From a checkpoint of a small transformer trained on Wikipedia.
Size: width 384, 3 heads of 128, MLP 1536 quick GELU, vocabulary 4096, 26.4M parameters.
Architecture: LayerNorm before each block, rotary positions.
Training: 458M tokens, 6414 steps.
MLP neurons of a small language model. Each row is named by its layer, matrix (down: output weights) and neuron, and shows model dimensions 256-383. Each number is 500 + 25 x the weight over its row's rms, rounded and kept within 0 to 999. Numbers have three digits each.
A block is one neuron, or neurons of one layer that tend to fire together. Before each block is what it responds to, as a language model described it from the Wikipedia text at the highest values.

Name starts, section breaks
L11.down685:442546500486452524475512514479538491483520475500486494512488494493507483510480522480490516495490507550526480485499544483516483465457511477515495469540506481507499512496497492440490558469474524507507498482487488500515519520519509497479496502497518469442486486507484522473445498468449448540529494508476511462466509510509471515503520491479468502505541507454502484464496510500515497505507
L11.down905:505508481513502508515514495531547527529476473516531488533446549508518511507479513485516502471490492490546493499542447520468478501487493514472470516497506477505516533570539484519532502474514477476519502500530492543481452452481458460523482527527503453476473520498459518494496476531516529487481466491513508503517495524372527499517502459516485487470516485457466511442489530482490515508485

Mid-word subword fragments
L3.down46:473476529535478494490536513547499496523513501502488474499434456502507486521478472550481540495478517476488540540486513509490493466511506523491510475545524486443520512487480510523548480520487482506475522508506489486505485554489456467521464537487493501512508466466471533473531493511524481438503553542472537485468481530537531468523496476502504518460546531476517502511446514463475492506502
L3.down66:517492528478489557515496519420502510574502502493497496513447496510501453525498482514466505454511489471463480461476493505502503522449528513475443501487539503509488534515504468525491513514525492504501508548503496538524498527524519498540504531483495487554519516486467525497526475513504548485517492530521485521516536492549471490506516455521485480498512496525508475509462503461457488523513
L3.down1396:475513520487509471493481489520505487493489505481499479529461498538511534482474526495560455487497492486465541447499509517500521537453537468492491476445499510502533532536512527492474484467516513496527461480552460538509543508527501484505505490486458516488514494538485507483495482562481506507490509525479483481477566507499527514506533460481503493558520494456510545484524484501501475514510
L3.down1520:544485500482518500483538484513505492546523456487448494499517511488529447513488502524474474532503497487550467562550483468508511503519480508483506504499528528508529526558501505502468473493485491504501533487547492559484547475464491500501486521482474477518547445493435476521483499507465495465499535456520505565459480484545494518458491488532490513491457531508522485522458523530513522482531

Ordinals and rank words
L11.down35:506487504517493504505542480521497524514488456508489498517484532491497469451528497541468473495526508480496460510445488512490486510488556459518455543514457546515531512534495462483490453472532512510465537505501502514479526480514492470492489477500464563505503501518464491470498491507475456456473483484474485493480516476463464488511500504457488503501491501533568549520527507487521482551472
L11.down491:507512491509515522519511468531512502530477490509492507473528510498506462506491495480484514497514506488496494492478491501494487429525514472489453486449484540490528541505492508491499488481480489505469525493485501540472458506453490459517459458519475486526557497464522506546532492511472485506497546465505497495565488481459462554512487541521549445500458495527514473534510524522480487517514

Of in fixed noun phrases
L2.down129:443492499520492487489480480563457483478511559476471488519521523515469502504447501464477491494484516504526479492495477519524476485514473525478494525521531498493544524464468554530516455497518521499493521485483529488508482489506507538466486508510486523524540478516518473528481517505501500496492492507493519524546510523510491489525502483476485480522497516480480515517453545513496496540465
L2.down620:487494502509535534517504531442511454473486448519499491496537475473480495469527539505515487499476507518500500488526524559484561493528498490458536516500523486472498487493486513507494532495491505456504486466473511446520489441541543464442503540518498505466483511507501511483512498511528495542446490496480508467492552473536515495510571514517495531499535527503497491524485488509487482508486
L2.down672:538490527563480500464476435567499490523486547491501477534478497524476496519497525479496439520543510498550526520557467491444463486490512504491530498493505492495486512496486491506484488494490505495490544483522470491511512506518508501492497532541507473484519496483515481472520498499477484418473537486507536461512490549490478482526516510474528489513487508532529479499504545562522525542521
L2.down842:494472529545484451471518472524529494520438452514523453534491488537515473501503483519488529464493495505514512504495520511461490535537484501465526497510506523557474511497523515500519509451500521516505501493527517520477493516482469460483493527498483508471493502500515513544516543521509507472535499533453520473435512512520469495530547485552499525517490499495525548509472536506485465541453
L2.down898:467513556535489524471548507499501445501476483478511472536517501486507512504500533506503494460532481469493490535539524467567512499491475489507453495525436527471533521512502450492477469530538524524505517470488515489471501533519451478486496467500523472473496557498542486522493492501500474479488493532494468511528490503524489474514534491559573497504485547522522512534516487502528508481514
L2.down1173:557522523519521514515503510540504485528505490506529531515493507498496488500500543499525514495508509499527449483537548515422475487531554498472516478504510481489479482528470514520456478475476501439499545529513530462501496518515433520462496539488528538425519504531498500509517482492502488507487488501496545483526486517458496502509497496476483504523499514493497491501538489452528483492501
L2.down1333:492522513489482493504534472498504479527506476521512501518520526545493529471536510521464515519494479528528499527498535496520517486522467428503532506509498533529505487475489499481514475578497539480490535496511512481500538515503518512515504551451461513497490459473537521508490503540476494445503465553478466481479458502525489495497455458526499515472483512494497491525521499459523471513482
L2.down1391:489507488546498536512495572523509442460466511491488502526473483475492514528521491430532454540502520535479533466517488483499492519492479507501496479515499471484491506550517512467479457489519497506506518493492503533518503432463481489471479523457489511524470494533490492498472558499486489454469482496509507442526487503511523472476495540521493506487468521498477495489486528485487495539482

Post-heading line breaks
L3.down262:483508475498520456447463503526505457445480506510499496474496541524497447506481473543517500538550475493452440505489486503542541531481487520511485514527529497474504526506451507509500499485487496495559535503495501509498489497461498527471519507492522513541496483489516510537521525505472491522462489510514495478470494541494527486511511505495483509457477477501491519487523513483432511487503
L3.down1189:494499441490487512487488485491506497409491528514480507535511524488509490506510478495515496495528500511494545522482495505498529504482555495506509482508501492504500498522535493506487498490544487476492507491513464508484533506527495522494521498523488534512477482506499523484508507495504494486503467514515499505486519526485504480467510472499494519501492522525493474477475550501510526506516
L3.down1280:466460539526521537502478495488518483449504516545451477479505500510523477483490474481524499533468500513507549486498496485490483496493493520462474486460499512491485499559450519448506472475525521501497460473508473483486508504490488510491494487511526488494496487495481491461472501537464472497503511512504472526502480520495454475498548492504508523536511465505505523535469509498490513518461
L3.down1482:484528479527501512498510484505508477382489520492520498503493528523482504491485495497528511472488515460486501491464491502507512496491517515480512469506476508504491521507553517519491490487499527458494486485510483516484526495530528509496493480535505522506485492499509511500492509479498509463505491473469541524520521518485489491500504485449525507500484504516486499497541498514510549501520

Mid-word subword pieces
L2.down425:539531493479502510525492505502475469461515490452466488475517513559506511507528506468501542513479469498550502451542547483488517515486498478511472492458513538498476485517474480550486541482495463500542482503511523532494460465513446483480512555511481470488483478480464519517527518448516507503476481502483513522473519526511469462493509556453458487561502499458489499488487461480456526508487
L2.down872:507490546495480464503508521514522513499471499477527526534470474465479487496503478499466476496504499482530486488603510466509565482499516491494464471478490474560514499513502495489536501538538542462470511542504495458499522521537551499453506482486499500488512495448481528498496451510486520460513571475436484489501480454501514502474550552466476487502501500487499493453506483504520475520447
L2.down1041:485545493501497494609503539472500491520514483493442507509508503487517523517483489501503485529520465519521482501469491458523509462509520508515489513501516475486503468478488476521498524534516457520510492484510477526492493513522479469517544511489502495514494500512543494481504508520492524510512498460509477501531540488536585513496521479467492427507527498492489487524451475436532496532488
L2.down1227:488475484492515489517483499462492453502483525481524527472491486458485535528520566497502523460497570545473517511495508489477455508498537541515491483494471490504513483488503492454500476509511487458525474515500493487526516511496495504514529489461489462512455473492468500460502463542502498493514459535499480529499513499530466475525553472501522482534485502463493510503466515496515489496501
L2.down1272:498475537483472440496501513480504542507488478539485493504480492466527493481452492460454475535486463480503510480484489516527537508500465519528477504474482522459492571512467483524518492475506504501503487487452519533491530505536534445480508482429484478523473497443520499474480486464497539506502506504500503521486549497498497469469501469497516503471522510566507529533520499496498492487505
L2.down1436:513495474497504519465513505492472453566506509551474517481563476471460518511472491528507489554492518511477550499486524517531469491497508474525535526493509491460519491501486489466509447477492476487492492501513551510450501502485503493529479507508526511460518477481487455521527472547481480503492515469535503497456516496519469525461496490429540470533503523508516547499526516467522490493477
L2.down1482:516530482504509522517487542512545479511466499484514486449454450476503493509547518501508496540464494493525515502479499500529549472547446487499508514470524464469481527479485524519477535496493529485432534509570440500530527499516483473489506475451519520483485503490518517473519501528502505493508511495546473503540526524533503463481498480499441489467479510518527484546533524506519497509478
L2.down1517:483495516470494559481511498519499487519475524488506503480494514495539514469487499547545509567470450501468453539514488462523524467521455454524456499484506550440534479485478494523493488507511538486498455461503490505498502523517487480555464516507517462519495473454488513476540466508499467514503518447518508418529526498526544497515532477488438468528492497499517493507530496475505502511524

Blank-line paragraph breaks
L3.down273:483435556514467481471519526464510459525496552550469486485501489532521485489473548492459477576461507497492481449541509491503507511555515475481483501452478479501535475534488475508504502508453481482492495511529461483508527491518560470474485482487512483496563521449533524529503513490523518514528495499528490503504472522516438491535516491486497495513488503455505545519519489485495515509514
L3.down378:449457533509451518547524492530500540522504464491495534520501461503480470508483468472488488507496466544499510518510507501511522531507476495521473492485513513507529514483517457515512476526523502493488469539502493504468532461538527461469508464521560499486498504479498485476487556503517464469506508515503471493539476484477489512561541498473522541493482483479515506509490517518478521486539
L3.down867:493512517553511504530514522476499511492550508523511472530477536516505486491470506520457492527504489477513504499495504490448505525520535502511502532496473528525561487529519505520536519546508561490506493449509478514500451488532501497461532467521521479536461530508523491496455509491471472488522496522495487457514488494481475492457484527503491538547511504498517496522519519526479492524493
L3.down1217:462474510509504507497543455492476475450498551540508510506468473517487455520505470507490505526501481476456458477489452534481494494500468477515517477483501501499488508516491456521515482542487521498490504494511480529539567459543510510497518517507505491537486495507487489507484550501484495499522476536483494483508529545468482518501479535448495467535467496499498494492523498512518478490527

Mid-word subword fragments
L3.down322:522505477518464502479468502506521461498514482508474493462500488509491524542509507534488495462498526492443488547494479469538492473476512513516515495500530501474525571499486479519510497517517498495485487506542491521477501528536528474513482501517492530521522523486479548458500487507481519497518483502526459517504530460505508503459520517499495501532488480487553467497464443489504520493479
L3.down1244:493494491512539503498517505495482494487494482530487511483522491536487528551496501522487515507478486526508532482485514496501503451471490523518490496527487510506441507485487515431464502503497516500485506492571507507530512515511487510507482559490495474472470479470472466468502473532496516523489510522528503502487482516512531484489532571550512503533518476512459502502491505463497506540528
L3.down1485:520487512479504469492524464552478477491481495509498490478529534500511484499459548445498513540524499509478456511500523506500485476525476513500494504473552515500500505487510524496489501494515518546514460536509518528470514524488495508438481528498519526487476513531488525521505524488488487488491471487481515459486531495541485497491500514485472486515478457501467504524534478483404505501514
L3.down1504:506520482520497513515466491509505480539500482493542542547464497516532492506541450495458544505497455502465518528473476467490496508436515492484507532489538451510501508521485510492469493500516530501514526486548527518516519494489481436477520484537493542484478521473515559523478445477516479469467543522461537536531495488501491495487500505546483512516505522500485538512468484462470496514508

Ordinal and superlative endings
L2.down184:481543548464521500470497496475503509501498513525513481501514536498488482530481514494477505500509506509461512475499526516511491487497487471482470476506503471490522554472491465490489474501489511518524463554517475542500503548499538519518549481468487505491519474498523536557475486499480520489492483513530529520513511498513484432477475508514452471446483470526478558496515522488483481504494
L2.down301:547532489475483522455502521440537502492526471508532474493492501486452459522512523457494500522544508497480502473486515476479471508493555573458503523460500511510490497504549489490522517450519445515483470485504481486514485550494520504478471460499485492490490527520528497499492499479485508457522495508509546525471504522466489524523544539502532507542534446492463476509465542501516501435507
L2.down410:479499517531529473458501507511465508527540500527535528506492484501526456476505491478513512566525497490487485574457485478484504534460472499509455485521516505498504512535503510511561528559473488483522470521516480470517496519546509460467517515497503518527482521479520499486540471521518487498465490501471514521476554501503523489508476456509481513452487499499480520526472510512495469537513
L2.down989:519507474513544514473549479483529493499528520475513528499503512533499532439491516534486498574506488512486510543491460505520474505483485508497507459543481475501497509501476486499513503514524495463535485404537498496520528513537534500521528523470466501526460513487517493532545496508566456467498508478482537501496512490493493495483500485484495472506516520520530484496537546466497512547480
L2.down1121:494501438513505513532486496518476548534490497483483521500478540514522530506495493466511514475512489516494509508446490492509513510517492518493508476499520465483521510562545513500518523477491541504453535529522498531505531503472493475525479492504499535466523488493486479550486543510489490499521496530455512469556509531498479535522517476487522551551473513590528472482453488514503474485475
L2.down1163:526490491496487516494512499476496481492513502532468497525452448502535508486523522483503505527489538472489512493489513491502510484488487503492509515467516534494490516511497464514508483568502521520470476504438477470497484506472477496525485475516495481517478537521539486543513519433460531481430481486512530524521480475497520486488441526478502505496447494529527500520470511496501520493494
L2.down1240:506505522491493509527481501506496511516501517482519484528448477519511469539523505507506491471478517463486511478484487536486474460538472475475485481516497484512520495493528465497472542521517489514522520507486514472514490516528496485479549508480479479461501454510548516496448540460512480485515541499488507526497501501515504480523494479521490515475463468494509519504489494504558494517508
L2.down1301:510479439468553479500482484492495521533499516515543526490504509462486475542474492503562500501517463506494502508449502492504488554475514494507486467506490484461479469484487498491515462541483453499514480489527468487484469513512508521474507513488515467488485542513502524481492497522500514461544524520502526497546509489520545522497488518498493476463459500553501471497484492465533516489496

Newline after headings
L2.down222:502491504517485469475534490501499435473473497496523494510481518487484528513460537508542506484504520505482504503476484476527507439473491494523484502494495506476492506526429497476524472541460443480500454487480519460539448519518522507538528484486471511504520494512530520500444511505547504500484511516532530542502466476485487461522493462456507485511507517482533524558525545493534483520511
L2.down247:525463514495471477460530553518500506519495477516463481502482495488464472521515507510510532523487514514509481545539463520498526496508488489488478523503509505510477443494475520509523502538500481513500541513586516491517482512523521579522491493506498522522475520486488509509482498469519511523525482504498510461514456506477463522533476497489451524545458531487499531568516543518486484506533
L2.down661:476509500492498458471514484496519523470521506459510497473478521529522510488516463537487492459541514497490466453489525504513539530482477479490501526477497474533570532495476495492477479521512478469486454496483499494492501542511485511471515466517547490507542455501444497501553500557487517480507506476495495487518481519501509493519496437504506506517508502532469513460501452476509523487487
L2.down686:509493558507559485493470497504500557476521471541456487551498457554489481512511489500490462521481530470503529524541468522488560474474483481520509481495455493493499509524540495508495480446485497476500513511498532504502496499469537487482510507515502526495525523459460503505454453452500485510485543471536570515510485492526496481479487516536491509478483529506535508517463513458515497463488
L2.down817:486493506538527489495478481515469519505508491461490500510530494527530535509526531478490520504488513494444531481504512463485497488532499474479532489501491468526527517493451498533514482533543479510520525507495505471528508500500519502454477449501527516524490536430480523488468501506547499475511506489543516493495528521476511492466543494492507483456455497528479476499501495509526474511484
L2.down905:515485520527461525487490470545498510527497470520460449509483538504477530492479510508526478467522542557548522547490507472473449545484495492521515482476503503536432505468485493523526503487482505541504530522526480494496499476512521549502468518527545479457533495510477498512459503495536495540494456474506469511493495475531471521511463488545537495490509514473511491519470502540544462537461
L2.down1083:509541519547498452444508465510533471531449500510498535510464470510501477520506518447540501521526531534477450504485471471469521514449490486473525517512467494520493496541475483492516490487467482537473491499493552476498544529525506497476507508475560542482509532444504487483494505514539492513519499548514492502500512516485491500497488523461464497508480508512519487543514496485517479527437
L2.down1372:502517537489484542489447493532466501507492474488521457484505527515553467538541496479512553459540509529498536548456530476503475559433499519530500477475485529484477468539504516501509487510476488497514455499507498485532505502480487514539528493504491456506525529463487488500556509518469435486522483496516499500475461499510500489482538493489479513491517497488486493487502498505504490540512

Word-initial consonant fragments
L11.down214:503482493515503521484524529500536488555497526510516525510484525521509464543499477477492503442480505507502515485498529556509493463529537528501453544530472476486525495463494463468526467449482526500513518519456475465487532479496504510494463458484509481507485514512520463486487468509506517488446499496497471492496554467424514522457450459487502494484479488507491512551506561495508543470448
L11.down1277:513516507535495482524489484508501514506501502468522565496479511541490535535473482511499504471520499547493504523495508533462493484495490511461458488474489463452501487459497451488460475497481456488576519536516510507473513516443488543504503494517472488498466550562510475525499425508503483422518484520536525504487541490459545548483496497527550549498519536461523511511497498554469504488474

Paragraph-break second newline
L2.down474:552471478504474491510494496547489522500492473531473478506491544531459512491490478471484506514499476517497490474522484497542520501502512514489536537441515512530490512537457530474485460487542492501500489493444511530471521442482470523545498497518488492502479480472528516496504496525496527497529494535494504467485464508526510506538512548494488522529473483439460504510519464518468517473488
L2.down623:470507508519568509496481494455509462476515462503516504544401495512493506546455467474477537506490478521497507573493451515498500488506522506482496502505485490525515483515479476503455481525516495513519528502527470514550515506522476505501543470515536508492485471501494483491521503530481530496481532483517449455508542523504485549501500501462496553516460563464511451499515506508478514505532
L2.down879:471474515517479524525528484466496485480522489442526507513477501541503530491486524479500495499493538482516501471510486541525470470487483497515509515501555495516503498474496483509535487471482526517536460543504461457521508490501534505523486453497525487509498488473503484473492525469487453450536506483485508478546511494496504488554445455488534531529483531500498513507521532524510534552505
L2.down890:485466537504465527480517489480514514493478529593503511480481486499541477501496449492526513500523512532527474513489532525506521483512507465513523514531497525532500471572494489503516492500468500474497503475548475517523534502500508527510500487511514524488502493469516442468520515504477488515503514495494450502479509517448483495468494504463484505538482503509525500537516552510484443501499
L2.down950:488507506505510515518493490477506519536537520518500459545509509493460464554510469551517496525506458472494499571515496537501501446518515494501509517487462488490491507517498508494544473501528535496558491473512490483524509532458468516524504522507474515479496497509468506474503536537500514471439515550517489501494557543474490514489502530532492543496469522498475470493481544477495538467531
L2.down985:527474508534505462480514505500513509504494460533481511524476483536487478528543445478490525517458467465506544502490483498523551489489501529500557485462509488503506539565491487519516475543505513461491537468541486501530503482499544502490493530482518515502475469466528493464501498566441502466459506504484483514508488486496471523497491473517500527504443518481513504523525543528502470498525
L2.down1225:479438511459513493493511494481497501492499511502476475526492496526495474507457489491503464521498462452470455514457504467505480498458528522443500505483487488510506525500510496496494507485516467495500497507516493512489515498513508503451493489489508515503481499499488482492494499491458541444503466517482462539504534495472510543523510499529497504532495497492490531500475497503496505545499
L2.down1494:496477487533497471528493475496507470461475548526507496486470495491478475506488491507492486518484469486480481461521484532525495497471485532551533502488514486477475524460496505486481519486505516508485505500502484514534494488502508512507509501531524503540516526516507457521468513505455484499501490535496465512526508467448431509462486521471515525420461484531536477496559496508488508512508

Mid-word fragment after b
L2.down283:511535498511507492460509487493516448525492481502486491479450509494488487482521544516527473506503500518501491464508525521486490498532499528488493469510517498488497522472467511492497510519466498452496500487513514432499441503533497488507517495502477496502500507530522516454547456508490532507475468480503538503494547474514470466434508473500515505522538500473452522451493538538489476545475
L2.down458:499499513514522481488513472494505556487510495462505493483433509560465482490446450465434505495481503479517498454542469531496572521502503517513521510531514451525480501529525488453467496519515522489507531505437568486517523473518546451490476501534465471497479513470499569508565487505449481476527527477519483535495459509451503520521493489505490507546483504503475467511470513467489486524481
L2.down663:499461469514503506492486532510447470486520482535482529504524528480468436506516451492525513524512514499547506521487481511499486502464532531495506506514546508504496511500470494497508494490507513498511466498515510510499527513487460498515500516458506482484467526482516469511438547513490537495507489511521503472496505512472487451491550533516455513503539498489522514479575518486525472512525
L2.down907:538513510538522502506501503507516489487492525453511476511505479504511520484528494480467495523504550535502509506495477521509456500528492526508466539481517498477484515497505518499483514544494490518484520500507529476497508501496496508468511510490551518476492529497488484524492501478477522494527523498505512480528539522494486525530531477450493497492516490472516467522538472496532511511468
L2.down924:504472486480484536514496529498548493512481516525517505487470497523491477482474469503497482501469528460495497519465492473548448500479521514494450483464524538531525543426487491474530472489500508523497500473496526512470471515517506472491510455464447539491497478522496516459495489505516485484498528478507500472485475539544488504510554534519521493488504501478504534497505524476511494452489
L2.down928:501507494468490515506506477495498533499532518520511534488526514500501505556486440521521535441504468472493457470499478523546508476469426535495480507502555450471475517494484478522541539493499528467482560505534529468527508509530493461508485549523502478516542440539516483500519459568494464517508514490496510488527500493534500475485471511517533513482460495527507526528503463475460484558515
L2.down1166:523522475496468517542521503482480462539496510523523479471482488522495512498514512487515521507496495501538480520480534507441511469463473480476487487510506498478485525497489473508459524486500515497471496467478478504514466486473440541532512455506520521514458468511510483521496494499549481512501469535502504498452494482479522471501573487511468497473470549497480519497502469527516496513514
L2.down1420:526487517459506546552511524543520547526518469494484470526484538484522444456515521519470528510535512475497512509461484504472489476518481499488491499530494475482538495543498486497514471516514468518509518489493490503486499503523490472496527485472493469504514496494505497511468512520499494507497451493460521459497533513515453509480446499503526461505498448453509497490516503531547497444482

Postnominal "of" in names
L3.down431:524527487542481527475525484480493505519520490516462489501484460524469512487523504507485508491485466529492533447531518523512502463558549488484460487535525481451521535505484503550529489499538497472499511470540516544484506527490496456514503465467519494467535502469469483503531534486491500493438513557516505509441474484484513505448454537509506466515489538446516520492520528572516486501549
L3.down591:463545489492496535501559478484488512531522506517500503534526552530493498472479485490520529465428486502508488515536458495508525510455493480494503499501533470482499560532526476490482471516491522537499482497487468488516487497467481508528524521491455496509516477460484507422517510529528503535507481505461520488537505541467498523515553515482502486501493471502504520555496530482528527451501
L3.down798:500547507544473497493544489493534506475476532493437499533522509509527502493499518525475502451499485501521527470545501522507486513502433467424508485458518497462486487495484542502485448474503526476500493446474446523514455473480503526492503529463484503500527510512513458467494523490529493477459474486548504483460514522505526479520525543507456465519508501511523536507524525486547476467510
L3.down1123:470496533533484524474515497521511514488467501431502452501485522500494483511490482502478457533497496485471478455506505490533488479529499513449474499497492525469529489488454501494498511526516520476517490448511490496486461515479482483498468484501495485504490465494516426488481545514480548464496476484494524450511542489457500475525514499522468517517532488504473515506501519528496481520513

Ranking and ordinal modifiers
L3.down188:489515497470531496514526475506508488535535488494530488491535464492491468488482462507514488498467474436461534496500486479512499502471517531506447489495507462496493508533458461475522487491528461501524493484473517523498465498532535485512515476458505504439503500506540495507512494502459504502522501525509539491499542495516501489521538510525515504513508479491488489501492525469492503526507
L3.down656:468458479534495520510523463470511495500545507522524506522518514491513486454494464462548489484531506492547526476499476483509525499479505503506494506497454533493503498497491471478504483459486491492507517476496494528500476493533555510525514449461515487493495476523497542454533480511500483500483546498497534498494521481453510496544521481490513536421498506516500488513464512537489520487467
L3.down849:495532499488463506449522512506496528494476525466540520495513483453524497482510522507458503485480512482519492508506497478483452520509496518510488494451525562514519499469517530475528454528502477510553493504465501499527492520528569510496516506494497441510525525579503501505457471475477474497494476492483512536490511470513490517522438502479541517510512513451534472497459510539483520493513
L3.down1310:489481512495514495510524498504472501479520466509552532526524480487498527472506489478534491541475514529481510494497449544535541520499531496518544488529486486474509510478464453518541517477527526458528501539496523502515509510514478500504477502497495479489487456469572536562508499459520493491518461496507490505438501489529487505524527485446461540485480494506505511496516506486532535487497

Opening quotation marks
L11.down50:487499473498536486487481499540487505486494540507501459480515492505494490476534530504496472520497495487511489482525443558517502528508552472475476522492485521463520515478484509504504462525492537500476505504507499469518528544468546528480479523498525498510539522478512471516453490496480514480494492477495516467480476507452516444502512507454481580485474518507483460499509492507483514509548
L11.down62:485496555501479469495476454478528464539511525462493506495510489498545483519468477504469497481489463540492521472506493510539540503489508517487526489477481459536473512492495482496512509509495484517503507519525425530479543490484468503497543519501509494516471477515528468491506455509504475470499494510470548520529493529530500540524509500468456459506501448537504495502523504562485526504497

Mid-word verb fragments
L11.down649:476496506476549501512490519446535497532503515510453496509488520492463511515510491461480509511495490511508438481486534473510481462411508518501487469480488472492510525455524518450468504464527528527481517509519505485507533464485500492480499506510492507501483497479483469514536476476530527492485482488462508504485498523557462542495506516475492502462557491520505533485497484504521513483458
L11.down1154:513533457544521481461505540523459527527512500483503506542483488466543496495496516498521520560522496473466519511423522503472428488476511516507482504538550468520524459497533531482536424514491536494485540464526502465526543480495518500460512487524489485520529530477499510493494529525519502548516496508506508502509507472528514527486490481498495484510525513500493490488523513534486494466439

Section and paragraph starts
L3.down468:504504511535502559518499532489439468412522526531503480501474500506518504521492433490511456560493456508524490481518498493487511511515477452513512511518511474502489510505486512528451532498501522505524471543494506479484545488533542493508514527503506484498451503480464488497473469537485493512495486511456479499514484516528475487496521497499496534499469495493501474507512522502493508538520
L3.down1132:509515550496508520471491504484495460524512459497480501520471490468531513500496501544521514569477470463479482489535471495451479499509514489510492517482523497487493474511494519511515494472492474499504484505518495516469502490564515473548586516487496465511527464495519520541484468502529461517463494553452490473490500489539491523513534545574517480503474479494467479505506484528499507520523
L3.down1178:480496502536475478513475486486519508447487483480534447504480504506489505467479490488500479483452507468479438486509518473472507492545462501553508503487498521529495488513493510538473539512492462524526450484552488504503540498533519477491523504540532481495503480502467527507471524535474489504496519518491517522496494537455511519507497489558455482527538429544503503505529511529492464521519
L3.down1490:529485521511511519473475497502469528533506517515491515548462508500508531559542530499544501521484463510502537467524499548470497449485494468505470498518453514483443472515540533504492504507537521497509508487490484528531521481551539521515518512532461485528481516513558517484505503469499515475469556554502512505485491484458487505506467480539513535477493485504527498517531476533482516436477

Wiki section heading markers
L2.down55:477534534511499496466509503498495504510488479503511465503511502435498480496540526479524505551439467519503521480516505535480493493523496513498525495466487508486522480552553492498475487507481498480544514489509493460504504476485509464499546568524545532532466491477494479491493463512471523511497491533509519484513484519479515508489527509543537510479495491477505511514493485524495542496474
L2.down86:477491487461508533511497498533470492523483507503475524550532446495497519488484511478535506483486508488537521488506462468492493491494550555493530470458511526488525460527552531496481483522470502494488499465493470554532489516521480509528484448507479499475496512541510480464459498489505552495481476475495482472475509535516511514497496545509482473471530488507472491480491429505429495508490
L2.down96:525507514502510547487500535476439493459521497506512480531466523492499522515502518490492542516505435485479514461514504506487471447507476481517522526500514500518511514489494503484533529516568480493506507541546527478485513513521515447494534459515536460482468489471504500514462537483475536501500491511493496501504536531540497468493480504457497507510548502503465486521512477486510495496466
L2.down472:495469493511490510490539510506503482447542524483508487501439468506507484514459497421491515550478479471494514457523465509500491499483551464514510506492495509568516454481548495537487526483496555505535508513471484496508507488547488528465534469518557503491488515498489505499468480503504492502490474489501504493525532532520504507488519525489497531486509510504494488525522501472484534508472
L2.down1087:463521517539508461529477504537490464506538505546494516533506436484452508485511518464536514504479479507476496517536501501500534523528519516500516520531510495522482505481498525458463522530490492491481501463527489518522475447500531475493503488472489516483507477489495459497494494490502478520483465502512538449503565540550483529524496517518502518503503490467513515495473500490507515540477
L2.down1429:465512508520510524479517496518496513554507466527539498499508465482480518522499522500544509493489488474519492490502468527499498458446522485540497501508520508463502508510468491514504482504494535501532469502503515483510451465542523505519480480468537497537486576479515507510499479497522532492511451526531520558490473503512482487527446513502502493488500466485490506502498483485535465490516
L2.down1492:444501545514494496480475475489441495489479459501514511461450471503514520475482511449497488507525502519518473474474486468512461501494489523512495484448520498516508527512480506493490516484511479475517467523520475499496483469521495490495523486491500496487528493516525465469476540446516533461494508493477507464468510448459499511531461486494562501478495532490502470523521478471523482491487
L2.down1514:483483590544461481561507483538492492530539442461513490519484478460462471487454460494494537536511486503528486479537485498490483440495491510478510488536513493494524505466495486507483521502488492500539488516490531493469494505503453506500492516539520512492491512464458490467500438495497481498465476471467521499514526526515504502474500512493498515479498501525530538556475492528491493516520